From a checkpoint of a small transformer trained on Wikipedia.
Size: 8 layers, width 256, 4 heads of 64, MLP 1024 tanh GELU, vocabulary 8192, 8.48M parameters.
Architecture: learned positions, biases, tied embeddings.
Training: 276M tokens, 8429 steps.
MLP neurons of a small language model. Each row is named by its layer, matrix (up: input weights) and neuron, and shows model dimensions 0-127. Each number is 500 + 40 x the weight over its row's rms, rounded and kept within 0 to 999. Numbers have three digits each.
A block is one neuron, or neurons of one layer that tend to fire together. After each block is what it responds to, as a language model described it from the Wikipedia text at the highest values.

L4.up22:551502485463480431457493556506573488478525502498570445513551476493577513486537455509462521510530600537437497500438523504458528526475525457437493406418516436421543494518470550505507478489520487476499482526495453559523502510523522515466493430544559572543514488480501460433499455478457446447448527540474460443506496460545452593493494575574513413485493446557577498538532477501498547490528
L4.up64:494484535493461466431470481552476528558574481402483544475463517479462595487494441484415465429463506532463474516538492393549458565464465458463482505491470476469497464505476548548401467543519473511459468516500586495471511571485492520460474599532532520482430468541515491467554466495517505553523476477483488495423541438514536520468504558451508497491473508462530438491477524537520502524525
L4.up168:483477537475543524584578512434564534476518535486489443522538462557565443539469497472419548476472517464546588518428515573474486482488468531546523456474536527449480535484554585529560580523515569569443533491537418499502454477521489545449513460468584516539484524519459450516494453524502500502413476422565455444474559505527529494490508543536522411540508470600480471509510565529522522516468
L4.up274:540448512502554507462514520483478448551522494534510517505543479498435498482569467505465475435512481412507493542516528565488440520428472525531525422497504561508574455450480503524521456555507522457542503475511486574456560521569507547451482448537462507478498478419522502431444463468540468469526536480503480444427474535487500541509537460543455488556555536463425491586425486520512471568543
L4.up333:572477578438414428503492495461482538535545452478447486512439526560521487548533446542441499487461591519360516455466478515468467501584477493563556476568472502473477461495506525510498519484557470477442486484518511531529489530509466483474523533458459567538464461461476486505532440532445507444539528508505515550485542471494478536482510515486507469538500523510536430565500582488525471501385
L4.up523:500486467488504478503490470507440449527495515519572481542471547481516540454481501410470560494542475466434478563460525529497454571462527475528495499453508501422439529457517566526589457572435487488434586448483458485522438452438467537492586506460523461561517445484478490421513570467552506471468554520585509521473499417453499562512487476527473443537493516514549561498522503496454506522535
L4.up535:471467476478513506469532531492422518514575507534484469564480478531548582560514468532434563479528493496481596546495488563540470529471520475554445475460519560501463535484537486503546563500476480476506511486483504537493453521551486522455449462493548485542533458466552527472504500532518459446460498436479448531479531482497536431553484533498500490546502522453570480535479501500473519500483
L4.up573:518424552473505492489472495539549556446536518531528500477491514504508492517512489481461514470523597534492526473497509439530513494430505437488484484482572533459470497480447522498467439412477494485462544532503498473487448514519471520544482555528533529522483529508552441473542504549443495565436442526521482490518481464583464512537575447542448472480459433548462462478488475444421506477404
L4.up597:422537559559487521543463457538504525498566488454503482508538542443543491532507425571463472532546587534422459468504434581495553523463475466501498391470488612514486546494521548501486431469486530517488506490458482577492465568497499578504442467543487486503505571499487477442521498398502486547546527529477493551485427499525513564492515498575493450517476492521491467489535503548521534526469
L4.up602:516511528499446470529483456542503490501556510473529539541477523494566526496540510508474523491522426479449557498393526528439543481456423501547413468540544478489472528488499511455467576517487488477459441495503481584517478551567420459446536557520497463497452550518511474495515497543487479496454477490562446473446444446391526445490527553413552480523548480464476508542450496515607448575479
L4.up662:505486529500494464501462464472437509493515434504457523529449545510464469500545497493524478492586533538534507537498526492481505530442536476516490405469506456490464543483526608512460494472442564476472547488528444494503568444427485487478436496465467441521486431496547418444451487505530531528455494520562545492502501563477453538467557465545467521526483474561487550560489557470539506483469
L4.up682:536524530479477448505473495661490504494583551484518466452520483458533598494469440501523495396530515458492508579453486603492541522359463482502529467578507526503466461485520524532452473449513547468522532519500557526497515505519448424425508446501529511466439467494488452496422508486522474550531512475475474498428503525528548531513513532512491536501582555490472490537500489512446493561454
L4.up892:586474538455480470552506521547489557501519379476519384480488566503484474508482468488508476466501515482466489464488548516484556485471531446495503462545538541548504545472552531479530481529526478468453521549482460480538442438458483475589577468561478508464510486476452506528439467530504472505422515478493529524484501538470530487462511521601567463480498464483486486501533509475497535565453
L4.up907:483509570525526490457503441562539530505513486477460463493478485549494547513528503532482576466522497504559510456515534553519480515437502545487452434576461535487454485498544538464566508478401513528494513524487482479456450474508447519541443551512507449542533522506545493513474523559443529502438592474555471584467504517485464484453425587571501495529440539471487548479500519487502507481432
L4.up922:514537551579520533562462485466527587535488447474578458555501519516490558518488457525535467483530499501524476512435482516539530501464403501495500455594460440487557517506501546541521479458477492475480550578518482446474457545523496478567486535510514492486453437619498458536494503423528590560451481492480531463467583472507562572496466487525521509562513507460483468506551494468520440563465
L4.up967:521432498523490469441500571500480504557479492461505479447470499527421540506533498484513558541499528423556524484469492501478543389437442484526441505564465507486512527442516516502506486468515563529489524501444497507458453546480566456521505487457507532514479480470499404466424461494522486497447435494491501467414523499483549462570549553550483512546486490487535480488495442513452522560452
Responds to: Short consonant fragments in the middle of a word that was split after its opening syllable, often foreign names or words, e.g. da-r-n, Có-rd-oba, Séba-st-ien, fra-n-çaise.

L3.up66:433506446528557484506551530494470528501531471499451468482554516525443508503456516530464604432480461493523553481418520510427509531429493513532484430491482499502502541484505511562528481503442483475476496463448469563448417524598516516524527503507480414545440473540514504496459496444582496526401533499436498525547520444540526502494524464572435540516474446480466428524557471517553436541483
L3.up148:477466527548510493464488604501480526502533501477543535505491519502448432465478481527499594510449491417493481497532438559483537475483496461549482445572478461431515524443540521515429444419527472519499510536422384486471462545462442475517511530436564495494427453457482411586510479522569525532508507548558519500510473526536586572474455497519457393485430537509487486464459521471517425526462
L3.up312:510491420472463422447555588532519510447492470538504407535466493478486493528513527523551559527504467485515491583435517505502540487459530451554457503484466494503584431466436546501457539574493520478516527435460496466530486434536505547504538511509505467548524470423472466507440519475559480483554514536575531504489542501502497495519537519522462543472547528513469503470577528507474498477443
L3.up473:518545571452513490484465540495496500468573553485533460543622469543522504514501447482570476489533588458502513464456466539438467483537551533442523472498528479501442483432438573489487517496519542508523558568504482496477516482529449499486513549485549520537569437478495526479529473482451522497450470573499481561507442509659481526536497493480452497448499497428507493566517480490548493421534
Responds to: Short single-consonant or one- or two-letter word pieces inside split proper names and rare words, mostly in names (Cha-t-urvedi, Mat-s-ushita, Ru-t-gers), sometimes common words (fa-c-ulty).

L3.up358:505449483520474534478532459478433512476525528523459552531422569479480554568498524517584452491498440474455471570441486535507473452444539528511513503567451489512487487464454533474441523537572538405421530482539478516515415464533502525490459536521461513541495499491464518554483518513513468489590511485579475525430473510530582481537491567494528524555572512508531489521439425479478485515534
L3.up597:501603546493476532536557471516412383416518556505460505467549475482490508400444498484449498482531482497453528458515497572450503462511596418489473412598475524560408528468536549533518491483526442485513517451543457506489489440506465469520560508519519488489464487438469494531493470522496450474537500519579484475519528484474488549467500547579533502519468456473542495495527448469457557537475
L3.up913:548436519493441511442520451538439500414560558512529516498518538493482488510507500528545468554511438475467526600441537563519468439552536457504486565418475495516470510464527522422470502499512466420480527527541432465524485502493434440520486590467396418453468510427559484567524483514539506496544488465506508498528520517455513553451433553518462463451465517518477473458486452531421462525513
L3.up976:518476465531454516517541485510541528465469453510502450502447504517436451495491457532575578444549432439519490514495582493449506461492463500485487467533512460493491449492513494603530446511474533463538502534560473436466542620443532528480526636542531417454439448434517447456482528523487492536502489475455433462493495531508465561579453520481467505488493536519503514502541477516461451579498
Responds to: Line breaks right after wiki section headings like ==Life== or ===Reception===, or after paragraph ends; also opening brackets before dates or edits, as in (2014) and [could not].

L2.up100:469556501493550496462550538473495518540600502513516505481558528561493472461488623498473508472460439507489498499420533467444490475484547562484531459470482527496469517490449506482522480473512515439432557475479518537480441577525446495457494566495486513573522519540477562519507474433552586496457496478538515488489451427546507469460523401527478487390512467476432506537540432511516470452524
Responds to: Short letter pieces inside words that the tokenizer splits oddly, often names or foreign words, such as k-il-ometres, go-r-ges, Kas-h-gar, Sy-l-vie.

L4.up47:502507536528524505493607437437482523490454517507527491492460456504519522555542498446457533464501506497474529539517490475533478481435516562507537442448523514422421487483698503483523510478496495503494545530502484521481518498481563504492483494506506486497540561501475482465492505509459494437523528591496498481451565530433571485555520450522486448549559491479464450496498455461466445532413
L4.up50:412486520467457433539495432445503447522549505470506530508525448572460467402453455546481463508554483524485497441527584469494540525487477595533453452399454488587445559448559494529508498474441527476544531431504489474576578533489550492508619549478486452492531476490550477462477510488459452500528502465492478477454532519537518459506450463499514466480503509463519569501546447493516526535484
L4.up112:529491465478533511594468448531520510465489591528533544553470509585470496444531437503445474498462489460518537497394565532467518409505516482433556535485443571550539541467438551501463510494482492531445499513589442542573466512467461476469508476494482441469487517498533490467527503554513536472557435450486504518488496515583523504507416479471499460541525482468443528501505525376540452530486
L4.up148:471523567469459612436518389514533493493421575489564474472446534547561495494486492463450474493455493527513547476520521520543524510465478498472534508534491511451514486485567587456419449456534527552567546531484461491517417491476493511470543491480507543509570497559504465547474517553525485440452485488521459577506566532558482515478529519482447524541524499469471511527486479421514547505541
L4.up189:511427561423544498539547484464510544454534600503540510537487502578484521483459490500500455499542433497526527477503508494411553541473497569489494510426433558488545455526582529459487510565526449464429553465494458480522450499564486526454587513570490512472505517499446631516543508540504526436494564539544460501473524556491546469490568456567527447442477498509519527516495499499455499508469
L4.up227:532516525503489493469495444443476539530473559501489592533500527537491516455494481457501491515521475516492448535440469495477501453558390551553454513540499515462478476489475398505427495530517532426503491416613550471508549450441514455524555564531459480493502516451485444511504554491540491483548484432566563447523538560537441486573501575514491473461477532572547520483518476414582463569500
L4.up381:554455542498475528422495381507516423527496576476510505530455468464482590442525467466480540478547519479521522530553486539510427460584567542461468385486530538555459520464475497491440471552490512468454542405546451523472506494458556434519510495470476516498493485534494545578518437500463499525560485435477498512508480480523475530515491500483540477426496452543535478476446530495519473504531
L4.up435:560501530537441475499519492471503484551564457472558494551460447493486560475529505482526569456498400479505522552513449560478551453474503480557449488491462552532484507424571576524474532452540473520525521476499507491478570498464498476483469537480573555472491501570546490570536528484487488546481539437602513497557452469501513461479484457441477572505500485518569457482510491487475454577527
L4.up436:535525495490439477427507518558485529465517471465525528522460566518459544446538394436563552513445526481458521524549513493565468470423512557466470478518452511518513409527487499529472469478492454441480519510532478487440535442459504473566466517563524483589484481469530491460493432461555551435501553437463572546473445430553453505506573547548471494402538510472548480497534499478477444529461
L4.up484:459513522507477520416552455503505457515500510434470459447503565442424499453547466505529495461446472570551542503467415552517502474491513519512480563474497467470450449479508505474458528490516525502577467509543497511406496511534552466562445524537456502468492562505502452497423513548392517497487522543501555503489501490534500472525479495512506437436516494541612483514505468432477511522470
L4.up517:364516487564525525511466428451567481514541520567506604529437551455442445456526509453476527570535479482490438502484475510467525510497506571431424441507522592504486505511512470486495423454495526512466481506567498525580537479603555472524525484509573535467454512462486529503542363539525455443411484485512537466508524482556492530494498455505497454421530494536496487520504502460546541510503
L4.up530:488556546543509468425503458502582520480495531482545495442457523480466494522537551485502548533502533526473516422499471479445488461463545527420497402574456531452533460520453487505478556454486563440488571522525483487543553510499505474479478514511407487451607451517508460454472519534524535436528481454535483532465579546616504497437486577532482552518482588508546463487460524489509536505530
L4.up560:510525502435522492465531510474560410526450492483424604511467463461469467490558491482478537521487448521560510530438427502555498447430555487477470500490533422504487525488525514550457502578538519519393515479492542509570506494489495565481487454483537492500512530500508556489519527550460452488527427472512481493497473454548541466407480412553455483598490515551546457548498403478564493487520
L4.up679:469497510502506473529599394485554410507485493501465584456415547503525497509557493530524539527548472484559509479495493497494514482580464504464496421535542536508535530487586541478465452533524463523443589425495456500526488536513572466489432525473475525454474524516487434579562520577476521427508547503462481489448541574487533499495494491528538493494543426544489476425511413439501442480492
L4.up745:507537557475499458471540463525520493547451461522494495602506480451526448473503438467479477453542446451495472515523528590469544517524515568537490487509446480494543498477459505511515520467496511423460500471532475474531500546531479521484484448532481535531486424343530499516498488397478526510469546435492521513570529519510583511442446523496524509524472516526498433558482549517517513424500
L4.up778:500514497596414506455434463437520499474445515483450494535460506546473505493482484511485592471493464473535454467466488565489514535392483474500501467578490547531496483494450502505432472513475567457500490530547522471525492496537472418531573445465455519456531478527611460479537517587486531582534458444521521556499456500485466562429464459544494574516433492553455510532465539460483556449535
Responds to: Opening quotation marks or parentheses right before quoted or clarifying text, chiefly quotes after described as, called, found the film to be.

L2.up11:452492530505528451455549561494511441486489507474468475476481445516456530559563489492454454445510467467431507449458520505558497471457490540453472469495512535563519574426530504570502425484481557531501532445504517522555523478521513388492504471510450493504522499490551472553440508491540488580509536480556535516550456532486556495528500483495541549513432510533526493476592494450450446536492
Responds to: Opening parenthesis or quote mark, and sometimes the first letters after it, starting a gloss, translation, date or aside after a noun, e.g. diarchy ("rule of two"), trout (Oncorhynchus, Parma (14 January.